From a checkpoint of a small transformer trained on Wikipedia.
Training: 108M tokens, 13184 steps.
MLP neurons of a small language model. Each row is named by its layer, matrix (gate and up: input weights) and neuron, and shows model dimensions 16-143. Each number is 200 + 40 x the weight over its row's rms, rounded and kept within 0 to 999. A neuron's up and down rows have the sign that makes its largest values positive.
After each neuron's rows, "fires after" lists the tokens most often just before its 100 highest values on Wikipedia text that the model never trained on.

L5.gate445,254,219,281,163,234,156,217,248,263,217,184,185,220,196,246,299,199,181,168,286,235,255,191,141,208,162,243,161,189,181,155,212,211,234,217,223,257,227,177,247,165,194,155,257,199,274,282,199,228,279,216,213,178,227,162,147,208,249,207,184,225,174,225,155,153,308,209,188,191,189,225,254,222,153,137,203,156,267,210,199,233,196,174,189,216,208,219,205,225,217,162,246,183,223,178,184,286,216,168,225,214,170,166,165,273,195,232,194,229,201,163,150,228,193,230,177,186,234,289,249,215,196,187,217,298,186,150,114
L5.up445,139,194,188,116,170,169,187,231,142,197,178,162,163,139,165,212,190,219,206,192,246,239,212,208,207,211,214,279,232,242,193,191,169,156,225,217,204,162,180,211,119,188,193,170,199,169,226,262,223,252,179,221,195,262,224,184,125,211,200,126,178,131,171,201,129,175,267,246,242,179,252,211,208,214,156,231,173,187,263,225,260,241,211,183,105,197,175,282,234,228,181,294,258,240,235,151,195,188,255,200,162,218,130,199,182,206,203,230,232,180,186,227,209,136,238,219,117,171,152,200,257,187,140,228,276,133,198,215
fires after: " im", " Z", "-S", " to", ",", " S"

L9.gate339,233,149,165,168,207,225,279,225,168,215,104,217,222,128,196,140,182,197,222,205,215,215,189,63,226,194,180,198,148,176,264,200,256,227,151,187,185,190,234,158,166,161,260,207,165,221,208,233,207,239,201,263,153,199,211,155,168,270,204,177,223,232,253,196,216,191,167,189,225,251,243,208,220,188,204,241,185,233,265,219,154,195,215,226,184,269,236,228,162,118,184,283,249,163,159,252,166,154,139,179,196,229,213,163,190,187,171,200,222,144,199,192,203,229,164,187,181,213,229,236,272,205,97,188,164,156,225,171
L9.up339,231,191,239,221,189,195,185,182,223,255,206,159,247,222,158,133,153,213,140,195,288,205,202,171,238,226,179,208,204,241,232,196,210,199,195,262,199,222,268,198,191,209,229,183,174,205,242,218,233,245,258,246,188,199,199,176,224,107,194,191,204,172,195,222,179,169,200,215,201,219,256,189,173,146,133,206,184,181,259,252,275,150,199,242,174,188,246,210,183,175,194,209,288,226,179,243,180,212,141,238,292,174,194,193,209,170,146,160,173,179,173,138,195,149,169,183,228,272,136,192,235,178,185,101,209,227,210,109
fires after: "2", "1"

L9.gate387,229,266,208,171,184,277,213,150,162,202,208,144,185,209,215,154,207,232,198,188,184,200,166,181,202,284,182,201,204,189,149,193,224,235,193,142,147,177,250,238,213,184,272,243,199,220,189,277,162,110,169,224,230,182,224,238,215,174,255,216,192,86,239,166,193,172,164,192,229,213,215,159,242,183,152,217,200,151,197,258,214,204,250,179,157,190,173,118,162,251,129,190,222,253,214,160,184,183,175,243,268,139,202,188,176,131,214,184,230,145,217,121,134,170,238,224,261,192,241,201,280,259,239,225,212,218,140,194
L9.up387,196,125,222,322,189,179,137,190,254,142,270,250,128,171,250,226,261,204,235,190,177,233,190,210,154,157,213,188,158,221,248,206,201,254,247,245,180,211,174,137,210,271,193,198,189,204,262,270,235,160,233,139,254,228,157,253,166,218,257,243,162,263,223,224,221,231,239,216,215,165,218,226,206,207,200,264,202,234,172,249,148,153,171,178,210,193,152,231,178,184,136,232,181,202,265,168,284,163,253,136,208,183,190,241,228,286,216,198,202,231,213,186,138,202,156,242,169,233,266,232,196,268,208,166,180,239,170,240
fires after: " (born ", " in ", " from ", " to ", ", "

L9.gate356,168,212,248,195,251,166,235,235,225,153,231,215,216,264,221,156,161,179,282,155,231,243,191,219,162,187,323,239,222,224,251,201,243,197,159,200,193,210,169,153,173,224,221,274,159,238,209,159,248,141,143,173,183,161,210,167,169,236,176,174,205,217,202,183,199,235,182,192,189,201,143,146,215,172,176,201,135,199,195,192,183,228,175,169,126,211,187,192,84,256,205,155,259,146,228,185,262,211,226,213,191,267,236,247,211,152,160,124,234,142,223,251,255,231,160,204,245,174,196,174,221,222,143,214,204,193,159,196
L9.up356,230,172,265,246,201,201,193,162,253,280,158,172,142,163,336,230,203,170,223,174,275,245,142,257,224,169,193,188,190,188,220,121,217,240,196,259,163,226,234,183,80,238,229,135,193,195,203,217,213,163,164,214,161,256,249,226,155,216,186,209,234,204,219,186,201,195,221,172,181,188,182,171,238,224,184,129,193,248,199,216,163,175,197,244,215,200,243,187,179,253,190,231,204,216,202,188,259,173,241,247,198,204,183,240,232,185,201,173,234,248,195,215,187,183,221,224,144,255,246,97,180,215,129,284,231,139,70,182
fires after: " s", " E", " S", "ons", " tr"

L5.gate364,172,252,140,250,255,224,204,213,232,282,191,176,159,192,156,196,268,182,173,213,186,228,135,107,214,178,223,170,173,298,152,205,205,252,187,138,229,210,245,166,181,212,190,245,201,240,249,209,260,194,198,184,246,190,129,218,130,194,247,250,252,213,198,180,142,239,231,214,213,214,229,274,211,193,184,245,141,240,242,196,255,237,248,259,133,159,173,194,182,207,170,179,252,150,174,171,152,196,229,176,160,193,242,201,265,119,269,179,284,226,202,218,172,235,208,116,150,235,220,232,196,225,226,204,208,147,228,202
L5.up364,215,236,138,214,143,153,251,230,227,220,272,186,259,235,188,191,181,181,156,232,192,184,209,283,244,210,279,213,202,256,306,190,164,198,178,233,289,190,175,184,191,153,236,156,196,179,235,156,252,200,204,224,255,192,173,259,190,176,244,199,276,174,149,233,213,221,217,188,250,160,257,212,249,332,144,224,168,218,187,240,160,206,170,245,160,147,178,223,168,238,145,240,283,112,241,218,230,202,192,147,271,212,167,255,295,228,246,226,235,206,215,184,232,264,186,257,216,228,178,221,237,246,217,205,202,110,206,204
fires after: "ra", "re", "93", "le", "ri", "a"

L6.gate146,286,224,229,162,237,157,160,264,249,228,194,124,208,177,202,197,166,218,258,163,177,186,194,178,173,178,227,176,180,224,166,204,199,241,200,184,152,187,216,107,274,224,205,274,224,231,209,169,147,156,169,192,147,203,193,153,231,211,249,238,259,229,175,198,289,156,215,197,133,225,207,215,221,144,135,234,208,279,226,198,247,223,240,267,183,232,117,207,149,221,133,270,227,219,245,175,285,146,207,203,191,225,232,231,181,193,168,165,232,169,177,286,170,195,184,258,117,219,175,124,228,252,164,149,206,231,205,187
L6.up146,245,210,210,211,181,232,163,155,255,202,171,165,202,173,211,251,177,209,196,237,231,182,194,202,234,221,159,254,150,225,242,276,235,184,196,117,225,126,227,164,230,104,243,155,185,220,190,231,120,212,228,197,246,139,180,196,183,215,210,103,237,182,226,198,212,198,164,232,169,161,191,253,211,213,201,184,188,154,152,173,169,169,194,167,92,174,156,230,149,170,183,247,212,143,212,178,213,226,213,104,169,158,153,212,220,168,256,215,280,262,191,202,157,222,146,135,141,183,242,176,221,171,170,153,158,250,164,201
fires after: " R", "r", " Gr", " | L", " m", "- C"

L10.gate398,224,161,165,215,182,245,240,196,210,188,200,180,251,242,133,210,180,164,217,245,238,218,170,65,206,207,212,223,131,200,222,113,148,183,226,190,181,154,197,199,135,197,238,238,190,291,236,168,245,122,167,147,232,165,248,292,229,208,196,221,222,187,164,210,281,219,139,169,219,247,225,194,187,198,265,312,168,174,210,312,227,223,181,226,222,232,224,247,223,225,192,232,172,148,182,197,219,190,245,206,193,164,176,164,172,193,227,189,253,220,164,245,186,204,211,238,207,243,199,228,208,289,168,223,229,198,180,243
L10.up398,162,213,182,231,143,271,245,153,178,145,206,174,225,262,246,139,213,147,211,172,264,251,165,214,192,207,218,320,173,184,204,177,247,192,284,223,111,164,207,226,143,214,282,176,188,155,225,210,241,197,192,178,187,149,238,217,195,176,189,238,148,188,213,197,192,203,167,174,326,182,256,178,189,212,241,245,82,233,163,240,212,218,244,229,192,199,222,201,214,235,221,122,180,204,191,255,171,215,166,244,194,130,262,249,134,231,208,175,227,195,212,181,258,133,192,302,212,237,209,205,160,170,175,186,200,215,198,236
fires after: "\n\n", "===", "==", " U", " c", " E"

L5.gate132,242,222,232,142,258,200,169,212,214,174,155,205,167,213,247,273,268,209,180,151,157,268,257,165,210,215,242,185,167,249,194,208,158,301,201,218,247,136,127,193,259,156,167,206,210,226,170,241,145,224,132,212,185,213,249,214,185,284,196,228,179,238,207,183,268,217,225,183,169,207,248,235,221,145,113,206,206,174,254,217,220,212,179,138,244,233,243,209,208,164,203,208,257,237,171,236,240,214,189,283,184,257,168,243,254,200,249,213,105,199,165,164,246,202,211,170,150,186,235,116,227,205,231,262,233,172,165,183
L5.up132,192,187,160,155,186,164,170,199,174,212,217,213,171,165,183,230,217,201,207,163,208,172,167,215,192,236,212,198,229,245,218,220,237,202,181,193,275,213,223,115,108,177,120,220,198,184,272,259,180,197,229,184,210,150,157,158,195,221,238,200,209,222,152,232,228,172,197,196,175,112,201,192,174,168,207,197,191,234,188,279,219,174,218,288,120,247,210,166,208,248,251,214,173,158,212,179,301,258,219,220,155,161,174,129,175,170,275,305,260,263,196,226,123,204,176,222,183,237,175,156,154,164,158,170,248,239,214,232
fires after: " im", " ex", " Z", "s", " l", "-S"

L3.gate306,186,237,233,214,219,322,201,225,210,266,155,151,210,178,209,217,242,204,246,247,180,216,191,142,154,179,208,146,206,176,153,196,259,186,253,195,196,188,215,233,155,196,234,189,255,268,207,205,132,166,178,233,191,218,161,180,251,295,207,197,139,206,209,122,281,160,143,182,185,176,203,167,214,197,190,200,146,220,187,234,267,152,262,103,139,262,205,189,217,149,191,221,235,164,221,185,130,199,212,212,226,200,229,166,219,216,274,212,155,293,179,225,248,224,240,164,161,200,197,214,132,219,192,234,206,198,152,164
L3.up306,117,275,154,207,235,213,169,186,147,223,207,152,182,251,242,212,254,141,235,304,292,260,177,269,191,149,215,226,240,194,204,206,271,202,244,193,166,182,223,201,188,221,207,236,150,192,212,179,232,150,156,227,226,198,229,162,157,236,173,152,149,222,209,157,246,178,206,190,196,190,176,133,216,258,255,223,252,214,264,319,169,203,211,221,213,188,194,240,214,230,223,138,212,285,288,146,207,226,156,228,180,206,137,154,165,206,280,254,187,233,276,257,176,224,234,208,215,108,184,239,226,162,186,171,235,222,154,162
fires after: "\n\n", "\n", "==="

L5.gate416,214,229,223,212,185,282,290,224,137,153,111,198,194,187,249,220,211,237,209,147,153,246,196,201,160,171,205,180,161,229,184,199,173,197,232,173,133,216,221,142,229,248,214,195,189,244,205,264,152,211,206,185,146,191,214,232,134,217,200,246,212,136,212,173,241,231,113,149,208,265,223,242,271,159,181,264,252,188,180,255,178,230,157,222,222,196,191,186,215,191,203,181,211,184,141,216,128,221,243,191,291,151,177,189,222,210,223,165,176,86,219,207,125,201,207,161,181,197,285,174,207,258,159,190,141,243,144,173
L5.up416,252,162,192,187,226,165,176,158,298,182,235,196,234,214,167,141,159,213,206,156,242,184,316,207,213,181,194,114,227,219,190,192,171,158,157,219,199,180,218,138,257,162,280,237,186,161,281,181,185,188,231,175,102,177,225,170,246,164,176,238,231,209,182,212,179,211,205,157,188,259,259,140,237,231,155,237,185,147,96,182,188,299,229,232,271,146,234,260,170,135,261,173,175,255,224,201,204,168,215,174,242,141,181,205,203,173,109,226,178,188,238,244,264,217,217,226,178,168,171,193,226,111,267,200,210,219,177,188
fires after: "un", "–", "-", "ut", " An", "er"

L2.gate193,178,251,170,232,266,191,240,201,146,204,202,199,207,202,172,239,218,254,183,163,126,231,178,136,176,194,263,179,115,230,244,165,199,207,198,214,196,185,169,234,151,205,130,182,215,211,234,154,234,120,249,222,207,256,153,182,260,191,209,175,224,259,145,165,227,255,153,228,213,204,175,160,244,196,168,213,185,258,274,245,218,182,263,280,246,277,195,177,139,204,261,288,131,185,213,205,244,181,146,191,174,221,237,167,282,238,246,167,231,213,171,218,236,277,243,171,245,237,222,149,178,225,195,192,198,158,181,271
L2.up193,192,200,158,226,197,288,225,204,144,159,205,141,205,185,177,219,182,163,177,153,189,180,247,204,249,233,199,237,120,187,223,171,204,117,144,260,172,184,249,174,222,195,202,212,190,176,166,228,246,158,286,191,150,178,101,186,279,141,183,285,193,160,190,194,209,188,206,215,174,174,162,175,172,248,187,299,116,236,183,191,282,223,187,190,238,176,243,217,180,183,151,195,111,213,186,270,123,206,181,220,182,203,243,172,198,194,195,233,225,238,156,237,269,187,148,182,241,207,171,261,236,139,178,179,214,169,208,191
fires after: " F", " K", " P", " Ch", " p", " f"

L3.gate61,257,245,188,148,202,217,202,241,206,170,166,264,149,201,225,262,187,218,208,213,134,155,150,171,125,163,201,247,172,173,179,258,229,234,269,187,242,215,136,202,251,165,188,203,209,243,198,162,226,233,195,246,203,161,187,222,232,222,268,203,198,206,193,227,184,188,129,135,158,252,203,126,138,204,181,227,170,238,172,163,159,239,185,163,221,279,155,145,214,91,191,266,223,206,210,130,192,192,213,226,171,181,197,238,222,221,197,227,206,138,210,113,180,203,102,234,186,162,227,156,265,185,150,212,207,236,251,231
L3.up61,203,295,191,192,230,249,125,281,195,195,191,234,209,219,221,199,223,180,179,214,192,197,161,241,270,187,207,222,178,263,169,228,237,253,203,241,155,157,224,161,209,143,212,165,257,164,180,244,153,135,253,178,157,170,193,183,166,165,203,182,260,222,194,227,221,143,179,225,178,266,206,129,137,210,134,252,192,202,158,191,254,224,227,136,152,200,150,190,198,115,182,206,218,171,203,172,198,255,243,264,178,208,155,214,243,232,159,208,241,198,190,169,228,154,107,275,138,248,234,208,179,186,245,181,212,297,210,213
fires after: " R", " Ro", "r", " r", " gr", " L"

L7.gate46,198,227,206,178,228,157,144,199,185,221,209,113,218,243,257,303,195,198,203,188,223,245,251,204,160,236,231,213,189,152,227,227,192,204,235,189,150,234,275,205,168,190,154,141,186,217,168,243,190,256,245,230,134,197,160,221,99,244,214,266,221,261,243,181,170,230,234,197,91,207,263,139,211,192,140,270,247,138,170,297,207,225,139,178,173,272,219,166,177,188,195,264,151,167,206,113,239,171,185,146,220,188,161,230,210,186,205,172,223,246,257,220,166,221,202,201,227,276,180,201,205,219,148,250,177,157,172,173
L7.up46,178,175,206,209,243,183,216,218,185,169,246,205,105,230,205,186,208,218,263,208,286,165,237,228,169,215,180,200,178,220,206,203,165,244,203,225,167,199,237,227,257,181,275,174,189,192,99,196,259,158,252,242,122,224,204,217,206,220,162,210,213,203,191,204,227,211,184,228,152,210,223,159,132,285,114,151,267,237,238,172,122,146,183,167,175,224,200,216,239,213,197,178,194,267,236,214,245,175,245,211,185,258,183,281,227,288,179,225,228,229,185,196,188,173,188,176,310,231,176,200,216,213,157,239,128,166,155,138
fires after: " s", " S", "S", "-f", "it", "c"

L9.gate17,267,171,231,120,263,248,210,173,212,249,188,173,131,200,268,238,228,183,219,220,198,221,184,181,95,264,168,178,246,214,188,164,261,235,155,185,179,214,165,236,167,205,162,143,165,263,221,181,237,274,164,275,184,199,222,272,182,170,195,125,185,204,253,152,217,203,168,203,203,254,201,183,242,260,209,170,211,159,179,247,205,195,173,182,176,199,273,192,146,224,275,188,207,49,122,193,227,168,169,224,199,228,151,192,220,246,214,136,223,207,205,157,221,220,137,195,198,210,232,145,150,259,203,183,227,206,271,172
L9.up17,166,178,214,149,163,181,175,138,226,247,196,251,145,180,263,214,191,190,203,266,179,195,123,217,122,233,206,183,262,147,222,180,194,245,180,171,181,221,164,175,227,266,146,121,164,148,188,158,251,187,179,249,230,252,201,265,161,172,200,216,159,184,196,232,222,182,153,170,216,210,195,155,181,229,237,203,253,218,171,204,246,172,211,144,218,238,183,185,181,195,194,163,182,158,202,202,198,118,219,254,188,179,137,236,242,253,218,155,217,154,192,91,224,189,212,220,235,201,261,192,195,306,186,140,258,221,253,166
fires after: " in ", ", ", " ", " December ", " July "

L9.gate106,245,216,180,172,250,166,210,259,237,155,175,268,166,191,115,241,161,122,201,265,169,278,166,230,135,221,192,249,272,200,225,258,194,254,293,90,205,161,172,265,159,141,221,249,195,256,236,173,255,267,169,227,192,200,234,237,206,179,147,192,204,182,165,240,186,159,200,211,202,236,186,168,196,173,164,209,230,149,200,212,115,209,211,178,198,206,187,225,135,152,182,180,172,225,199,173,243,122,137,213,264,169,220,238,161,211,247,203,237,166,178,160,204,168,145,257,148,185,155,178,222,187,171,193,176,199,202,206
L9.up106,141,206,225,127,257,176,146,171,246,285,245,156,237,209,221,296,199,149,189,257,209,212,142,238,214,179,116,197,202,177,211,214,213,268,259,183,208,151,165,216,194,198,183,246,189,197,224,152,270,189,203,235,185,195,156,128,230,206,140,294,261,222,166,250,191,196,202,210,202,165,178,177,227,164,241,204,173,238,247,157,180,130,237,198,162,209,182,234,147,159,207,188,210,205,249,185,285,161,258,249,207,193,275,265,186,239,189,262,200,184,150,173,259,224,156,228,147,135,141,175,191,174,173,121,143,288,192,244
fires after: " L", " l", " R", " w", " b"

L5.gate13,304,238,154,210,191,251,197,239,159,173,175,208,239,227,175,194,224,253,204,245,230,180,168,145,207,239,252,229,216,152,152,264,226,245,232,178,209,202,237,199,160,201,225,260,254,240,254,177,293,173,235,182,148,239,163,235,205,227,233,186,171,289,228,124,210,219,233,203,203,244,148,225,219,128,165,247,207,203,176,235,210,193,256,263,168,261,178,153,214,228,164,197,216,184,250,100,233,197,129,123,191,228,222,212,192,161,235,244,257,182,253,204,229,186,189,199,118,233,255,232,193,133,185,202,282,205,197,175
L5.up13,235,259,220,283,184,150,175,192,165,190,295,193,219,200,207,245,227,187,173,234,249,222,157,247,208,227,246,226,228,280,226,223,222,163,271,225,189,226,226,204,174,160,136,221,231,182,185,185,293,171,209,218,291,214,96,202,142,147,237,260,185,236,222,130,135,239,241,199,209,202,188,160,183,175,155,226,178,151,228,242,137,131,176,142,198,181,206,179,257,216,197,226,157,195,230,136,174,221,249,247,185,225,167,199,250,137,260,237,262,218,236,191,243,199,142,202,168,217,210,204,203,141,228,163,166,161,239,166
fires after: "le", " me", "lo", " bre", " Le", "ri"

L3.gate323,259,172,194,188,168,172,287,175,153,241,188,129,234,240,214,235,182,246,190,226,247,173,250,146,188,247,218,140,199,140,168,233,161,208,190,149,210,166,243,236,243,203,216,230,248,248,241,203,209,209,187,272,228,269,219,261,137,229,202,215,213,214,257,129,194,174,142,82,193,201,257,191,252,261,188,175,228,218,242,221,223,284,193,168,222,238,183,217,59,101,206,238,249,133,254,123,222,184,179,197,227,181,176,196,267,144,232,173,266,246,211,204,204,214,224,262,198,247,152,217,196,177,220,214,191,175,236,160
L3.up323,137,226,141,171,164,129,233,242,81,149,228,175,202,184,242,200,194,178,228,256,182,111,206,167,181,187,138,169,217,109,186,223,231,165,230,255,225,163,170,152,190,236,204,199,248,258,247,178,227,180,207,175,245,270,193,158,141,195,214,195,229,211,193,199,238,213,205,197,243,176,169,205,241,136,236,151,216,219,219,236,197,197,186,174,220,202,166,172,222,270,183,248,186,225,181,302,157,196,141,206,142,222,190,130,262,188,199,221,161,238,209,208,228,223,238,140,296,225,205,81,203,184,203,172,217,212,211,220
fires after: "\n\n", "\n", "===", " go", " Al"

L5.gate438,207,262,297,215,224,192,234,177,167,174,154,173,243,136,169,208,182,219,212,219,237,150,151,183,147,259,195,201,177,234,250,213,253,221,215,253,224,241,150,320,126,202,208,199,150,252,266,174,182,233,149,158,198,211,234,213,225,211,183,234,191,242,237,238,144,221,166,169,232,193,209,199,186,156,193,158,174,177,233,141,245,199,159,262,238,269,170,171,206,233,190,285,272,262,173,216,238,170,302,187,187,178,198,160,182,189,203,224,173,180,220,213,221,217,200,215,206,190,176,184,203,122,178,218,261,168,211,221
L5.up438,228,162,208,142,200,132,242,180,252,262,204,217,142,164,242,231,306,235,234,271,240,105,155,176,147,227,184,285,269,141,267,211,175,257,205,256,208,308,187,260,219,149,225,202,142,219,142,263,188,231,229,267,221,214,264,265,218,190,180,180,203,258,186,248,233,266,234,213,152,173,251,212,191,243,281,215,228,204,199,193,183,264,188,189,188,253,166,258,230,159,184,220,201,205,176,214,216,233,178,219,231,193,212,269,126,194,196,210,185,203,246,143,207,238,217,178,245,173,236,205,258,205,128,176,203,222,251,218
fires after: " H", " h", "th", "H", "s"

L4.gate144,195,223,220,132,242,179,139,102,256,275,195,231,181,215,154,188,188,205,224,265,140,217,154,198,173,171,172,249,198,211,205,240,234,239,206,210,113,243,175,227,220,247,94,244,119,199,308,162,221,131,203,241,190,246,216,167,149,250,187,154,252,227,301,191,185,213,188,169,188,229,185,252,213,206,239,197,198,142,209,165,227,251,122,241,166,141,235,257,166,144,227,215,152,145,247,193,181,125,215,298,180,188,183,221,222,164,184,169,176,167,231,167,197,242,222,187,229,203,219,197,242,193,217,208,216,164,175,228
L4.up144,198,161,204,202,233,206,249,209,241,176,244,203,242,231,172,208,225,161,173,190,229,156,136,260,170,211,219,273,214,194,208,173,215,221,204,241,210,245,209,183,204,203,206,260,127,195,172,162,237,208,204,216,197,201,181,208,211,220,181,219,194,233,165,210,155,289,147,191,192,226,170,239,160,134,301,158,143,199,269,145,154,239,122,226,311,181,168,228,261,186,193,208,177,232,283,197,199,275,228,244,212,193,218,239,193,193,175,212,315,99,243,201,250,198,251,170,204,165,163,180,182,214,203,186,235,232,189,195
fires after: " h", " H", " ab", " s", " c", "."

L5.gate78,200,213,244,148,303,255,173,204,163,202,80,173,163,178,210,185,211,207,175,149,262,304,168,141,188,261,218,178,162,170,214,201,213,180,185,123,199,207,166,209,179,239,149,259,186,317,159,149,165,164,161,189,149,217,280,181,201,200,183,229,199,236,212,155,241,195,214,212,186,203,198,191,149,215,193,204,222,166,152,269,200,223,170,194,220,250,238,178,165,276,239,175,218,218,125,189,174,137,211,78,244,185,195,232,184,134,195,212,204,183,225,225,103,203,187,203,203,210,272,187,195,168,229,246,171,108,228,208
L5.up78,215,187,195,294,224,130,250,184,223,140,208,214,168,191,255,225,193,225,239,143,223,237,103,170,222,205,162,180,204,249,229,136,276,182,195,222,191,206,153,201,183,207,237,201,157,200,211,182,158,205,228,231,228,153,241,124,135,210,154,228,248,199,183,124,258,201,228,181,193,134,193,273,223,228,230,284,221,165,218,185,150,169,202,160,193,229,225,242,163,177,258,229,215,146,210,208,151,199,220,152,310,226,197,227,172,120,249,220,240,133,248,176,213,196,241,220,215,305,278,247,138,220,214,259,192,244,205,200
fires after: " n", " An", " N", " an", "in"

L7.gate433,169,272,240,178,281,228,197,238,147,166,200,216,145,216,202,232,183,211,208,247,158,249,198,127,242,235,209,204,159,261,135,249,296,243,212,251,204,198,263,252,147,170,233,196,191,230,152,185,218,198,195,153,180,213,234,239,149,210,252,178,230,190,242,185,262,208,198,238,177,236,234,236,182,157,231,258,156,149,201,183,161,248,224,174,254,283,197,166,192,213,167,230,186,138,194,147,327,210,222,290,186,167,251,224,288,198,205,176,230,162,215,226,303,210,180,134,212,241,244,156,253,219,196,179,192,179,179,183
L7.up433,144,195,149,186,200,197,194,201,192,272,197,221,155,290,151,165,251,161,217,228,175,223,112,154,236,211,216,157,271,235,224,233,189,162,190,269,220,235,229,169,158,156,197,261,213,181,200,258,209,205,227,288,231,194,133,177,212,141,206,165,181,250,191,199,255,170,156,237,234,172,204,207,179,141,306,288,106,172,274,166,167,233,232,208,148,209,185,220,102,177,227,209,197,123,235,195,237,264,222,153,242,192,211,189,186,208,173,194,186,215,238,300,194,147,152,228,209,198,226,189,178,155,224,220,231,218,190,264
fires after: " p", " sc", "oun", " l", " c", " P"

L9.gate375,173,202,190,159,239,168,208,247,167,187,81,189,193,257,228,205,194,140,206,217,188,186,133,243,191,196,150,229,200,211,191,166,218,262,237,182,134,247,140,247,186,184,212,205,231,232,215,167,199,212,107,186,163,165,229,167,181,190,174,225,193,150,98,198,234,203,219,204,188,248,224,163,221,169,98,256,165,172,167,261,239,257,119,247,177,184,165,184,159,230,147,157,217,243,187,223,179,167,166,173,227,239,180,220,155,200,311,221,186,212,234,165,195,205,176,231,183,296,238,253,200,214,211,194,218,188,202,146
L9.up375,240,94,144,207,202,166,277,239,228,223,198,202,184,174,249,214,176,176,275,165,217,238,172,155,141,162,164,267,211,196,228,180,226,169,197,178,161,231,138,132,194,223,172,176,114,283,215,195,193,199,255,208,160,193,216,153,192,164,201,224,229,241,214,176,290,219,220,215,209,105,126,183,177,224,217,255,223,228,201,234,161,225,159,171,176,166,204,132,158,174,153,194,148,129,150,188,269,227,280,225,263,266,135,197,174,222,210,226,156,153,196,212,79,203,212,173,238,252,127,272,185,232,96,207,196,133,206,194
fires after: " m", " n", " t", " ne", " pro", " N"

L7.gate177,177,162,210,143,260,241,258,251,193,183,156,263,255,163,172,143,205,115,121,167,204,201,175,210,181,248,230,237,199,210,219,201,162,162,273,176,238,198,166,168,237,245,199,261,233,245,220,286,228,206,153,165,197,153,265,173,158,209,259,216,228,225,195,211,160,185,190,186,198,212,200,220,192,155,184,239,217,206,185,267,239,204,172,224,217,188,231,213,215,156,201,215,249,229,180,121,263,164,101,205,158,146,202,156,146,191,188,204,252,233,240,200,217,225,162,251,190,231,262,173,259,130,128,192,202,165,158,184
L7.up177,154,232,175,170,187,189,100,210,144,204,232,242,235,232,261,202,191,180,199,162,164,245,207,153,171,195,182,138,219,182,158,199,183,204,225,208,229,292,178,203,208,244,101,232,231,221,230,220,243,213,214,162,230,197,113,140,185,190,205,214,220,234,172,254,160,234,123,205,267,290,227,164,174,118,164,148,252,170,246,226,263,229,257,165,175,176,217,158,181,271,180,215,210,187,220,181,179,173,162,170,176,184,204,138,162,234,150,161,221,156,118,235,148,192,252,153,211,149,117,202,163,213,170,196,195,182,225,204
fires after: " G", " g", " v", "G", " f", " n"

L6.gate89,317,137,217,220,244,212,211,170,167,96,197,313,190,159,189,195,178,153,220,163,220,209,208,227,191,223,162,197,143,241,210,162,203,234,229,214,199,164,236,188,214,235,175,199,235,227,229,199,273,215,214,193,225,111,249,251,146,265,226,227,186,168,166,198,216,225,159,141,137,212,217,130,282,226,175,165,182,191,184,214,207,141,181,179,196,195,278,187,134,127,197,167,185,261,123,199,195,152,195,146,194,189,166,176,285,185,279,118,223,164,245,106,216,300,146,174,189,162,234,217,261,182,213,207,215,198,192,147
L6.up89,224,232,214,244,172,181,168,202,201,213,213,251,223,168,217,148,189,138,190,260,260,185,190,193,192,209,189,174,140,311,184,206,107,198,198,105,171,133,248,161,206,191,232,197,157,247,168,200,202,213,187,228,163,171,257,176,117,184,239,184,252,204,172,202,234,188,163,194,279,172,175,128,243,207,188,199,219,157,136,256,165,211,144,205,256,183,151,180,193,251,250,188,148,245,180,194,201,242,180,110,178,144,147,218,223,187,218,198,159,197,138,178,152,186,207,177,217,220,168,186,205,237,191,297,149,227,166,209
fires after: " An", " an", "il", " Man", "ut"

L10.gate396,228,235,215,152,249,278,211,232,242,239,190,235,194,184,223,186,218,200,231,258,239,244,141,199,195,203,215,188,231,227,210,223,202,261,170,196,215,129,200,186,193,167,207,193,213,296,256,255,256,236,181,267,136,161,271,184,216,292,195,198,175,166,181,204,224,251,186,139,242,191,239,86,186,219,136,220,276,215,237,245,256,165,246,268,145,182,207,156,208,164,198,240,268,227,210,258,191,155,124,245,219,190,182,194,171,208,183,202,214,183,252,213,214,241,202,233,90,166,273,188,215,151,128,210,262,241,160,166
L10.up396,116,166,200,175,270,202,207,194,146,236,202,126,203,165,170,133,200,224,268,239,249,174,210,190,221,227,191,225,228,264,254,157,235,227,166,241,192,210,231,252,204,258,314,212,181,260,153,202,184,225,132,170,172,211,187,276,216,164,241,197,270,250,201,214,130,187,236,230,153,237,182,134,232,247,195,216,220,191,180,192,210,175,244,207,140,213,128,191,189,230,178,194,180,211,270,211,169,216,153,187,228,174,218,212,200,206,176,170,165,90,215,144,171,194,178,213,215,285,179,197,216,235,208,188,185,192,163,199
fires after: "1", "0", "2", "il", "3", " \""